python train.py --num_key_value_heads=2 --vocab_size=4096 --hidden_act="relu" --max_steps=11072
MLP neurons of a small language model. Each row is named by its layer, matrix (up: input weights) and neuron, and shows model dimensions 64-159. Each number is 500 + 25 x the weight over its row's rms, rounded and kept within 0 to 999. Numbers have three digits each.
After each neuron's rows, "fires after" lists the tokens most often just before its 100 highest values on Wikipedia text that the model never trained on.

L4.up601:530486504486497526536499487483473504430498493540477512480500477533552496549444526481444500489501540479482470491497477494471507487507522482502504492502470498455500531462515552467502503499541479560478497522502524552549498448550485531509469517522496546517521559485519497492499483505474467489
fires after: " (", "-", "2", " "

L7.up456:476512506521488505481464515507486494502537506530455489542501468535488478511464531505531508502491467495467471509464482485494499482456491508492509508519450503454551532538535532493522504479493466506495494509527487465466506521527485526526523524509529470509526517529518485499475515460494536526
fires after: "9", "8", "0"

L8.up258:460497528519496452520486456449478494511550428515549498548485510505530506481519471500472513500543484518487488508487521502474517535528492457478523541503483487541464504471504548514488508455521545490505490488539536447487490492492484472480511480512481506486473509542483529511523556475493556480
fires after: " ", "2", "6", "5", " m", "3"

L7.up218:527502508481514526507493484471524511461500506452570519472499504497519474511450526541472519480485501497535443479436535474488477514482537470511514511535535470478519479500451520501501469504488500487498493518530462492499498482519460482517522530503480493463511506490477524520494485504520477539
fires after: " L", " C", "ore", " Bel", " Cro", " Pro"

L3.up960:503525521525514495466545477527539513508440501493498505473525503544504551527482498465484509506478449524541468513523485496492510530517493515504499515512526477474557475525511483462521505533495535468513518508485487535525495464482532530571482490517523530484500468468486508497500485507484496504
fires after: " of", ",", " in", " to", " and", " from"

L7.up773:521494522485530482568475491505485472510525523521472503484495473437448538503499528483509511498490491484487454483484491544503501518466521494492533470520470474495489544534512518532504547523512514511505463508508465536478523485534474519516474499523506504493515484492482503509498514504482528477
fires after: "0", " ad", " in", "9", " con"

L8.up553:540474472535482493521493501487517481551482480520516511496479531500506481494551505472459508509476537491476468463491488445478553535482463523486514500497508492484523553492514529507489508532488514473475456536442513511491482476506494491529528484524506528520471477476536507503524520492483489525
fires after: ".", "1", "5"

L4.up989:506452513533496483508499496476500495532490483480497513480494508539541523528508465541508494517530492469479504513488484530492547510494510500523518522475497502473555491499539487499505473490493492491449497516508480511523531531471486517528507534494485516514554468492535528523523511509547528529
fires after: " the", " a", " an", "The"

L7.up38:450510460480523482514524467507468518484526480526475508483519469463526490497486527475522530506523436522516517487486516526541524478508552506495496524506495502476513486495524482538488497521445485492455478513507500507514506515476518512499519490516467466511506504472507478529490485529515513523
fires after: " W", " w", " K", " Sw", "w"

L4.up995:536508504531475508498494492507472501474527542538490509488437531515503519534515516523517529507509535496457474494519527493517513501556480493485495500488554450489478503515480512489537523486507502499505509538462505488491500511536496470502479516470481489491526486571511506520514534498503459516
fires after: ".", "-", " (", " \"", " and"

L8.up716:456516530467514458489503545531487491515510493472503499478512573498495470520524490479530465501501507471464489552444490474527505506477507487487459498522493499435470496514516497482517488523531543464512501543499524458516493496499522518511488474489492500502429559521469551527525492448479476492
fires after: " the", " M", " The", " ", " a", " b"

L4.up770:513510524471475472463490508480526472516499458510526500513508533511512492501442489461519510484465505534515495530463463517487488501515522544498473510504515464512496484534497532532523514478505482486485519534509456524495497506538443500434518496484525500521530500512483513465486496505507467511
fires after: " ", " |", "1", ";", "8"

L8.up207:463509544523483475486519502522495491493509482524473464516547527507543476513521492495481508452448493486502481528486497484506496499501520514496554496477499506487499465480507490485536466460528499519502530519495511479474541554516573494518541453437492515511503447467480488495471490517491538498
fires after: ","

L4.up811:499496479495481448469514564512503466447485483509506506464509508512551463477479527480495494514508568503478497481498467513527495491464485511483516510498482486483497558447502505524500506510481510534512554505498509502504469490459457475489491487508548505499462510487485489522532502498539533533
fires after: " ", " T", " S", " C", " H", " P"

L7.up806:485460535495455511540488490492492540489522512488475539524508477488479555508476519491480483516505494461474516527518512481506545509495468474459518504534502506508529505484555493527528502546522447466486489515513507510489512521485495540518510481534518466526529483484498514511517503493520504519
fires after: "-", " int", " the", " The", " an", " re"

L7.up246:484492543472507506499516473529528523511522514522510495541521498514526504493550490463525467504497524501506466484515470525506522475504476523496503504479516486493517490491507461515496488525494523504515479499484485502540526471452453507516489538510462456522508485477542510456517537465501447565
fires after: " the", "9", " his", "'s", "p", " an"

L8.up83:499511496487489479479509507454473484532503526521494503500515452516515503499502509514504545476506459519462513496524470511491545502498504496524507517489467464525481510471487518547420531492543541531529497502469488541508495503511513472530500505523481541526512500554473492560526474524499486489
fires after: " ", " st", "1"

L7.up192:505484468531520510464499500512497486522511453490488533489518489533504483473477551492549538515521475495500506478492508453484528489513502535505524526474512542485541523491518483491539489510526468484514501508483494494507455495510499487513479485518478525502458498500512510486459540493523477529
fires after: "1", " under", "O", "l", "ó"

L3.up334:472496521501505484492517539480496508501520482520487496457557518467498498474490511473522548500540511521497447509522417470463475452532519516481516512529501517526480497520499553558521506496499462496552475502550501492511438520524523505499546468524506496517500521504478488505541522513482482506
fires after: " |", " \"", "|", "A", " The"

L4.up545:515492500488542500481510500506461455518501458472537492493545527486463500550525491563536471526521528444472540475501526528511506507520467519470471480496541516531488475491489535483551512516488480485484488499510452473497520504491457508480546460471493492458485501484485519478524518508466474503
fires after: " the", " a", " an", " The"

L3.up38:479484470537475462494488517522499501514493523482542491498514548496492513468493441543510498475478484493520481516509528474544530561519440480505501506504500505493506507476481496479472484506482495507519492524496468525459495472515474501490490486552442473499483475451493477509510526464542502512
fires after: ".", " The"

L7.up46:529488527513514483516501476565444524478519490480477502532521464552495500523490510444535462533497496486461504500470467502460543482513553519507470488478497490491525538494522457491496482494512498526520468493470481511515503504514462502499512550487510513502522508516522495503496512492469508499
fires after: "9"

L7.up532:480517489473476473543488516496514457479529569496541465512514566538508546496492491522532476487528533471517505522494542512474507525546522530464498528502501460497463459513492519522489472494487567536466498473478492469453492515450495514480496518479489484491507529533504485466514534495506559504
fires after: " ", ".", " (", " g"

L7.up336:504515524499529518517495526516507531503505512511511496528504502472480483480554507493483466510529511471485504495532478464485506517506527508478500488498493504434549527486527471483490514540519479487500538550539511502464478509479499456519533515501452492491484515504508506468490496478472516497
fires after: " ", " |", "1"

L7.up838:504530479489528457503489523498538468517525491491507531473477516508474536503507500457534481508543462477489470500520453480514512481492513492555446466496533483508477553456496508510467450484509515541533509518510499526546501504491512472512483469471531478499496479492498523442489482467518477478
fires after: "2", " /", "6", "4", "v", "3"

L4.up1015:475526499475506494491511512502469478482486500504500491497478520510497477523532528492485562526551445488492505510418484510540528558543452565506527531517460486492459505505472537499490504434477520488498521511476517534500490480532524491504515463452506482483478481506490499515440535520499542502
fires after: ",", "),", ".", "\",", ";", "\n"

L7.up649:536460515533514470543497518472505464494490516529518496501531479513475468502507536487485509498512478485532467516505482478515504532476550531485509516488579482488520495478502538521517526512502524496507506508493480447473480496521455506508495500498487499474481476510468492483470498463455535533
fires after: "1", " A", " a", " d"

L8.up23:540536510480524493515537529452507514504551450507529515523522501526571518473515510522486512510530516510509576488520536512498522469500509493509477485498515498504505483507485488500450486521516568523504477503486523464509532469483517528509511450529547446497457491505496467528537494491487485492
fires after: "1", ",", " res"

L8.up830:511483523540515473499527494453457507471501492460492484527516516499497511415486487462469518504502529495493504498464519509482473504523517538507513536485483539473522512535477507482484479469508526524501486554516506470473534485472516498511504493491509510525454525518491472471463494529468516524
fires after: ",", "0", "6", "9", "4", "2"

L3.up415:506493519510452547467502468541503527499524483462490512481523525532471500469484503496455517503560483475500497510498501487524480461462541466472538494531421502521491492513516500478514527494522517482487463522471484462477494536539517483480473520496467484482502477518490495490502500483474485514
fires after: "-", " |", "|", " Williams"

L4.up512:488512481484505490540501516448505543495472500492504525496531504516491490520526456524503452500539486459494538503474476508489500553524482504491548479487531494459508520509520490490534519474529558429487530510499537486492517438520474493523517506494480463505485501476486483518469521510492521484
fires after: " ", " |"

L4.up45:493523519487527478465512498524498469519559511491531530563528481520510466512492490480545516513513491491501502496552511523532507474499512543493452479517511512514523494464506494495443519472484515524520519505488464479460525458500489481510481532478466510489522514471519477495508508483518488521
fires after: "1", "9", "8"

L8.up387:472489522501473502513484464498491514528506492522450518490449525510526483529493452528497453469518518497525512551481537472493509504539506452472521469503499477477487482485484526547482508462496533501480505473540467529560509501504524517514498489462449481497513498522485457517449502480484546481
fires after: " |\n", " |", "|---|---|---|---", "-", "g", "\n\n"

L8.up43:494554459510498501547498489497503466528491493520500512489478485532502471485492528543520507513494477469520495483517491499491506493535466471510503519476510526524494510453495524470497518490484513536504485504464520505482507483493516510458441518470560472490514520512489495512519501543501507545
fires after: " (", " number", " multip", " \"", " were"

L8.up717:541507499501504482502509519498428505496497466521480481519511546520492504449547487502509519546492504477477472542482490546502508515505488537504501483522517492515504463483430521490529474454449461492501484501496484529549505473500499541482496495496492510510549487530465547457535505503495510501
fires after: ",", " N", "th", " in", "esse", "),"

L7.up766:499520518527452527470517500531522524527522505499504500473532474545464490460517504500536454472483490494491486513503477504548483513478546504524529514468487532465524483536507523500536510538476519526509505524492513515552520474526518500543493504527540481455525492460481516484488521466446492491
fires after: " Good", "0", " make"

L7.up35:488495499547457527509435508496500509435529552488531542478488517487524506497454494516556543503512497481476478482493501519504494494507526483505500492524459526500524484518548456546516519494455510479509428504508455473494546487515513507492476525490487532502534510480532509502502546450470508499
fires after: "2", "0", "5", "7", "1", "ar"

L4.up757:539528489532520494477561519469495460544525481488460520508504490510530471543470489546545502503499524490468517512540537528452473534510535460447497477471547496477523510481506470488483496529462546528496533474492465537495470489501464493502453536498456500461492511476498511471538490514498484477
fires after: " ", " (", "==", "0"

L3.up604:530507532518460527472529550487518505482467484500519529519545524515507498481470531490547515472500516524505502472533463494538529464562494482513526522515510535566501489456482488457492493508477491515475504487460482526514487518528466495479470470510466483544489507527506522497486478470517505516
fires after: " (", " \"", " the", " G"

L4.up210:540490505489513504480524493482510524504478526467489466538546492442527505492502514487467513500486453528447454491537505478533502472505498501483507485497447452514485493468514515483448448488535485516483480499518504488527481517520509510506549475491473486480485488502512481480449479496521496474
fires after: " /", "%", "5", "\n"

L7.up294:485487478480513509498499503519464506437506536493540488516441479461484506525503465506489497494489500488502503471520478503509501508509533523511535534499469501464562442525495501497483492556520499535491460517464517509533495485520533513538511523476502477504415440518527516504481490476483485503
fires after: " th", "r", " St", "d", " sk", "w"

L7.up61:485482472471521477468479540556491510516485534504508565506486517496548501540486531504465468480510491514530503497502473515492506448524472516540482482512543460482498529483465486524464504503501508505514521487502494489492460508533521527477491522555504506533486474503492500445510497523503507502
fires after: " ", "2", " Z", "ap", "3", "8"

L4.up789:533473517569535477477455511539507509511490473484511524533478518513482474448510495541507524506482460500465454491489494511508496517505485510531511499488458484466475484498491517431496483443484482506525533472496554492491501498508530467511493450467511506510488513481518484527504499511497538479
fires after: ","

L4.up610:503531500491530504514528515543497497527491506498500503503560515475524507519490478531485475547469493493494503534529549531499485492516499474515496480492515491524468468451519507497524498522466511491474499513449498539518507522514477496510519485501483490497533459438468493504550493484502481486
fires after: " a", " an", " one", " number", " total", " var"

L4.up670:511519536514495451495489496493531534486515456477492505493514504510516505484474513473502484461513482473537494487528504490484498486471506550518548470426507473494532534516516475520509477465505495527476478485495445495482498469488546522543524530506529512563479477505483523501516529503491541505
fires after: "9", ",", " to", "8", "4", " in"

L8.up973:536500494478514532535487483492525483557520492544481488460495531473516508520463451554540510521526487461538484514511472485479501479499538462467502454489479476463498538520517510500542477519536526459502532528489499514501497484510455459458493501476512523495518513491512507486411481464514520522
fires after: "2", " ", "1", "0", " |", "5"

L8.up802:500521494536478507480500517477467507538532466541469519526529475495460472470492500504494498499506511478511485481487489487510531534537519466507535482485514489489493559483522528523493504473492465555496511510441473481502576527509459515510548530501493479516482518535456526479485475530482489473
fires after: ")", "0", "1", "9", "%"

L8.up134:514498522489517497534534491472542494529569460497500501518530473511480469559533500511464503489506447492506520483522484501474510457486479514483520508511485528510534495468489492521530514513527473561479465474493508525535503500531471492473494486514508461515515513516446497528491518502521535536
fires after: "0", "2", " ", " ch", "–", " were"

L7.up195:517538488572517446503518525490491537489498493525523503524518513487473470450508503521517544528507515516484480479509518513538487527528486480526480463487439485453564443505464526558488500503481519485471530480510499496527491490480468492494501473467470468480521459475476481500538507468496548510
fires after: "7", "8", "9", "6", "4", " |"

L3.up412:464501501520482464506557508519517500469545512481475450508484492515443470479478546505496522480525496498478532495541476480497541545541515513474530503535470484504543466527514527480513487473442454509540476490500481538492477526526530496493509520498459454539480524479487500518471540531467526516
fires after: "|", ".\n", "-", " |\n"

L7.up521:436468557494480464497493477518480495515507475478484493466495487499483505518493516533461508545518477503506424492511514544529543512471496537506519481488499512506542520483538484485536505540518489503478571453494496499483494506513520480506498563506510475496491510497534477486506486526543544506
fires after: " D", " d", " E", "E", "D"

L7.up498:472481494556513493513479477525487490520502503454506510535442491511499470492464518501504487518549488517421503518497530485518508503527507504513474495489526510544528469484541547518517500536506500511482514508502545559484509545504473465503486469468473503508463469481480478463526481488447441515
fires after: " p", "M", "P", " B", " P", " Phil"

L4.up988:528496539534494494513509512497533510514521481479499455506528505497505502516543477499484479543511547470461509480484509526521504549519480498479455508506513481497464450478519516485536487513473530488500513502465483478521504509453482513503522508481513481500524504494510515518518492482482502495
fires after: " a", " an", " The", " the"

L4.up377:461474549474515510552494482543479519502469482540463492511471530476509501496488534491482492463531502465500514484512479462476476535509431490488473557463525505493517498514470529536509509510508499510450520491500494464501511491525511510504509506529514466565507466494509497501538491528536528481
fires after: " /", " (", " ", "-", "/", "0"

L8.up505:518495501487516461507484509537507478490446493475497544518485527484464539492535501462493439518499448524479536503497478494509508488508503463459536521488507509481520475468478491508479507521499508498493468523503497472506553532493535502512527480534478485523534500504551499520507518469482481456
fires after: " the", " The", "A", " b", "The"

L7.up523:512491480467503507506502499480536526477540478474516497516501468507491505496490514497480482556484527472496461533498538510544544496525525443525522535504506500509496496465512505515508521520475500520470510484449514491500514463494490497533498476499470480495509541501529506498462510523504557528
fires after: " p", " a", " P", " T", " t", " d"

L4.up533:567510493511526495516497522542503490497520496457505497522499494473525495477504518503504480490495558513483503521482474550495494489520489471467486538518531509491493512512544516492478495480529475499509490492471482470520524464535463485486500479500472503551482500515509463561496503463529464506
fires after: " (", " \"", "—", " ", ".\n\n", " ==\n"

L4.up759:490494493466519499498495509441541570534475493534504504521474536468464497500496476445485543469487463494508492498464497525501506537509520529481503493506516479521485490503511510522500462491518517530512521467475497508507498521497538522469555499479506492491501514488474526426549497472499542520
fires after: "6", "3", "0", "5", "9", "4"

L4.up338:515500531520511484452456472485497536484522478480452488503506490509502498532481508499501537528483486533494473537520480493521518467479514459492512529494524523474516499441510495478511542498463491486512533513462528500537480504522522512483480524507540495437513492477502540514515514476472471533
fires after: " a", " the"

L4.up719:547501469506552477506541466471489476489542499492463519547474522467523505477479456489491505498497468515464512521520518467470459508509542540494498467499499471516480494497517513525494475469474466491466490539494478505534528491507498469509487483496532536533507530505495467443471501517492475502
fires after: "9", "7", "8", "6", "1", "5"

L3.up462:530477473489511515538491514546527517482452478462499498501526520505512525505499477500523538494510447499525504487524524532496530507458464482474504552490524492489498529482561487498498534519481515433461494523492516546514497467517515445490534492505484554526475508492468454542465492524534488485
fires after: " |", " High", " ", " P"

L3.up567:512501543527567500491527512516521536508539500512510500537473552555437475479498486476541501535473484483480519475439522466496467519509511506511514443509495544491487525505551500509528475478516504525497488470510470437494482515491520488511511476513510496488504494521474498495476464501534494489
fires after: "9", "1", "6", "-", "4", "5"

L3.up339:474487513554468487516502471522497505456533592462456527515528509523505500511481502504516490521583534519459481480484478497485506499499533495450520489501518513502501517512494513503531465513472473460507518540529514494488478559502543504531470534493497489545506489463474491504442472543472505519
fires after: "|"

L8.up653:500495510456539498537544519475490505510536477485504490494503525479523465507481500476496458500529505492572489432453515483534486511466559494480502505482531497498518511489514496461508472507501473507521528514487548505528505519474518505502517501554533460477525511489503511553471479501520522504
fires after: " C", " c", " L", " V"

L4.up840:494479502473564512499525501532500491444529505483487476497506481503517488475502529501495503504452486499484497488528488525477484447474489486496508534547533518505493534483532507494503517479487493519512529495466542533476471496533445509509493468498528507541497501446489510541527487505521515507
fires after: " (", " \"", "—"

L3.up1017:459473492522484460522472505523480495518497489516488505545574508505462492453508491462511513515468461518495473483516480496488499524483484490499503515467433531474498476455490518499475478499488502493494486522497493504536461505497486518508505486542461486492510544464479499522488495510465458478
fires after: "0", "9", "1", "2", "6", "7"

L7.up18:521528524539503512519518490491485478457495503495527496502528426523517491491509500504458477517501488449522546509491504539524504520516475480501480545501501461482490502465501509509514476498508446512475485469488489487510489467526497517472480533555519472470465519519528525477486518527510487461
fires after: " (", "2", " inc"

L3.up439:496493524522486466501482529459471493507483504495503513454493517519525514496522545536506501482520507534463513501526469503542448542502525476451544564497474498461502555531481525523490483462500494486505483478522483489489506502462492481498488522495516494500517495496494539543533503521495510490
fires after: " |", ",", " %", " Location", " "

L8.up256:503512529471526518519524475482485500496506525471515550473525532480488500515531473511527465524486469510496507470513503510463475506512490495491503534485504480453487528503479510489496513546499472542479499493511480496511493515443472475518540494507519492452496468502517477490496530498497535528
fires after: " ", "/", "0", "1", "4"

L7.up171:489484525530577500522457504478467507502503490457490459517471517498538484526491532480495512483487513486418476515474485485532461533519524530495538554460488487529480441523511510465527486518459483511507494475492498469491518531499554491537488510469504523516451462479510513473504458467538523502
fires after: " h", "H", " Th", " H", "G", " Gu"

L7.up643:488558501497519506516477526444473490525482522492478476519458524535478475519518487484482518541553557481548477488472526494522508526504545487465539521511494468486497526457529515477487477517496495455498550507538534477489488511501472536492523535505503485501471497511517504482468491510533543468
fires after: " d", " ind", " D", "D", " suff"

L7.up531:481478508480462517526508507497501513553539508499497468540488486554516476481488556504499503467464490535492512496516520462448515505505504503544512509492511452492478534490502538492479550472535550517490546531471508475529506484499482538517480494527539487501543501505535467526503502486515520476
fires after: "1"

L7.up394:524499556536547492517487462515529452513496550502511505505517505490511470477496543545534550516484520501516533490490500499529549581481500486463466522506484483474523498488494505491475493527527516460474511467493517512449511507515481500507531493524476491513473492506443537518509512479496524518
fires after: ".", " St", " G", "|", "3", " W"

L7.up830:502537494535492482486482491451504488513472514473450493511536514515500456505569527464508519497548493492473470471529521490503470482463505504463500475527491484476530485512473526470522465517463510463489473485514509522487507516520405534522537526508489504492468475528515490521526500504531464556
fires after: " in", " In", " ", " |", " near", " un"

L7.up305:515477459528460523465481513461487511488513508430480475503494490502486499521487486493503496482489498491549526513481520480495491542503484481547540520486473505520504520457486510490499499488540490553518521469512487512515506480447500510533504538521525505468489477502500459510544491474480515543
fires after: ".", " began"

L7.up484:471522482497488518478438497513493465469503465522500498473535507532466519506502491543498499561566488511492478504531496510553510489462523470534475500503538495541516487526498479537537477495504507517472505515445498540526514521526552524482473500508505502508472504504473475495498458499530522532
fires after: "-", " d", " pro", "-d", " D", "D"

L4.up792:498506497506510505480508513514509485501479490509489501473471510497531451528521544471511451513490510527492527493522485498488506511471479525468523466476475528505500497462513505499511523523498452538477480518464511518487519473497454503481503459510545533471521521483466507493538474503471528504
fires after: " ", " South"

L4.up667:542519533495473466479555504510539527507476476499491540511544473551514526501542494470480510513533545466515489491484542529484526488498473488479512518547466542463516478481472497488502493504449461517525511486503490491506483458469505531532472537498513492495534443505514486511491539471522508464
fires after: " the", " The", " a"

L7.up349:496507521507524431508482460508525533504453477477505465510500529493482503477477518501548524471511543521477477522502470491483535511476462511529469466481479454479504480475523502435517504511476491467454488583531489499510537497464493531514512468484531506510456519492481515507495520498536499492
fires after: " w", " W", " /", "8", "9", " qu"

L4.up852:523488510488518447519479457526467522486510481493524496487521534510538456506534473484493456486532479476506488451479517478491494517526519499467532547544527482494502488502499533513469462497518537508459519477470505501445517492507512519488492462486512480471549493502507483483490526474559510490
fires after: ",", ".", " P"

L8.up877:526512504474512472500482535475494500492473511518457488537510494538510511493495551499527450556499531516517514544517490506481522487490472525506539507459448484525482480477538458537539490517494475513525473444468507488506496476460470485462504515480501462479510467465493502539520492487454505539
fires after: " ", " hold", " gu", " |", " pass"

L4.up885:566523548474533516502535492519495514497518514470489473517509505502502503533521496486531462502481523483484474504479531500479492487487495510429500518544509493486485493470501514517507519519551523526534502533514497473499468506553490492508473532505486530505489546487526489524496506492511452501
fires after: " ", " (", " \"", "S", "=="

L4.up449:486473491521510507500516475502492509495535515545520500566524480485477490474487530490500503453517526529521531501537555550478503558501460473552495514527529486507556512474504525440519530432507546507528518486504520505481455517514508504499482498493468511522475524527490479490476511543519506509
fires after: ".", "==", " |", " The", ")."

L7.up496:465472535514495462508505460467467513496518530478497475528506500454511533505513501503466517514529512481486500496478487460497482495495501525520486433532497449517535545532463487533510475560534574460502537519501467520469497517491552518509499513476462499487496535516498490516456509498474504493
fires after: "|", " |", "\n\n", "-", "==", " ±%"

L7.up960:506432511473466477531508521476479503458446500490535526475480530497524519498561478475459526497526479510516480499483502488529518468515486545474479495530491503495486495477526501466538442484524499527483480547478485500497453528470487477486509495536473505518522489484506499484493497467485497503
fires after: ",", "3", " |", " "

L3.up948:501483513495501486481520499532496499505547492533492489512500476498479450473506524535508504502538456464509505510533553488534512551500484492517524526499484496506539466491474514488506518470507511508476482467459521493490489516490525493521503459519457527526513474493522477515494513525491493482
fires after: ".", " The", "The", " his"

L7.up658:541452481528493502510476488496519527487543513480527534552528508506511487515524504518498511475492515483519509466482516504496474542528501499488521506534521495509507477516520507503481515520488497505468496515507482504498456491512587486525493498435481524498486510515491507514499444505489537529
fires after: ".", " wh", " h"

L7.up333:502485495466510519547565526494460518525487486510518502454494475518511433498543503494481491519500432499516534514462541475503507472509498536521512513506504476547477519513493491506492510492511542528501500473472501511528462505494492483513494511546510463491494486508496447469480518502498510476
fires after: " ", ",", " (", "1"

L4.up834:520523493491526495473503498516480481528467472488494472517478514491514523463485477481517527474548472508462515494508479489519513532530479494502459510479527494486542483572551545526508529493479497438490538520505427515486463475520456509502469490487481509537544504499525483512494461504508491496
fires after: " (", "4", "1", "5", "0"

L7.up125:473489488557505485471488489509485523517543561505479507479488444520490507510508490495533542508491473508486463494466498494506492450500568481541525520487524534483489462518481506422508486476512493505483478518485499472529508520510494462480476515545494530505517479506493461490491519444454507490
fires after: "9", "0", "8", "2"

L7.up404:533486493486495505501524501516479533530519461527470506526508446521509489534487481506479485511506470523553600445521490508473497529468530507518499497457466465480552545488444463502495535495499496500492476488502509525536458499504501537537493482472464499537517475519454534497526516520536501515
fires after: " st", " St", " W", " w", "w"

L3.up386:527495465473499514502491531524540494442495471450529491496539491529461483476533527480527534521518457483492504491495468504541486454455493498482489527516483481538479553500493501477535508516517526532487509526456502498499474521460511455521521490511517494469524518493476508544483520512488497506
fires after: " ", ",", " G", " N", " S"

L4.up832:471495547548504495522508514485470466511522487522505449498515514494507483507502500524463502510495472541494491505491514476549483543497533482506553505502497500507489463467522440543523525534507496489414469500516512499495542502472484506484478530495459518469510485436522467489580487504485486497
fires after: " |", " —;", " the", " hig", " a"

L4.up277:506486502462494427524516521508472527510424480480494488518491491489495493456467502511491521524522533493503501488484527520518509499524494544491487529514478511504498522478514502507539477532455468527508471493473539528438501502436470507486505522488435502527517470491458468485511475483520538518
fires after: " L", " R", " H", " D", " C"

L3.up210:554511513521526528502512502503477502531470516483492467547473498480526520452489502510532508492495488490540514485460513466474459509475507490500459458500517510517529477480518497508528507478470514541509504450490524467479500509468512504503530508488477546497482536518508494468534509513494527470
fires after: ",", " he", " and", " who", " She", " ("

L3.up116:520459532524480451508486461480521506480483459479494528500514523489484493493538496511540505489522516522480520488504494469544522563505508524516480516480532518493511427499538526550516533544503505528461530531476516504467492478493471489503501516470462505498500522463502465521477526531465472479
fires after: " the", " The", " a"

L4.up708:502505507471489505549515514524452469457501454524477512498521520500511506526499536523496459538507488503508472514499450487546506470486501463476520512523542485503520497464489542528490483457544458503547515482480465504537482494487536456504464484472480489499484474468499529458500547472474485474
fires after: ".", " (", "-", " \"", " |"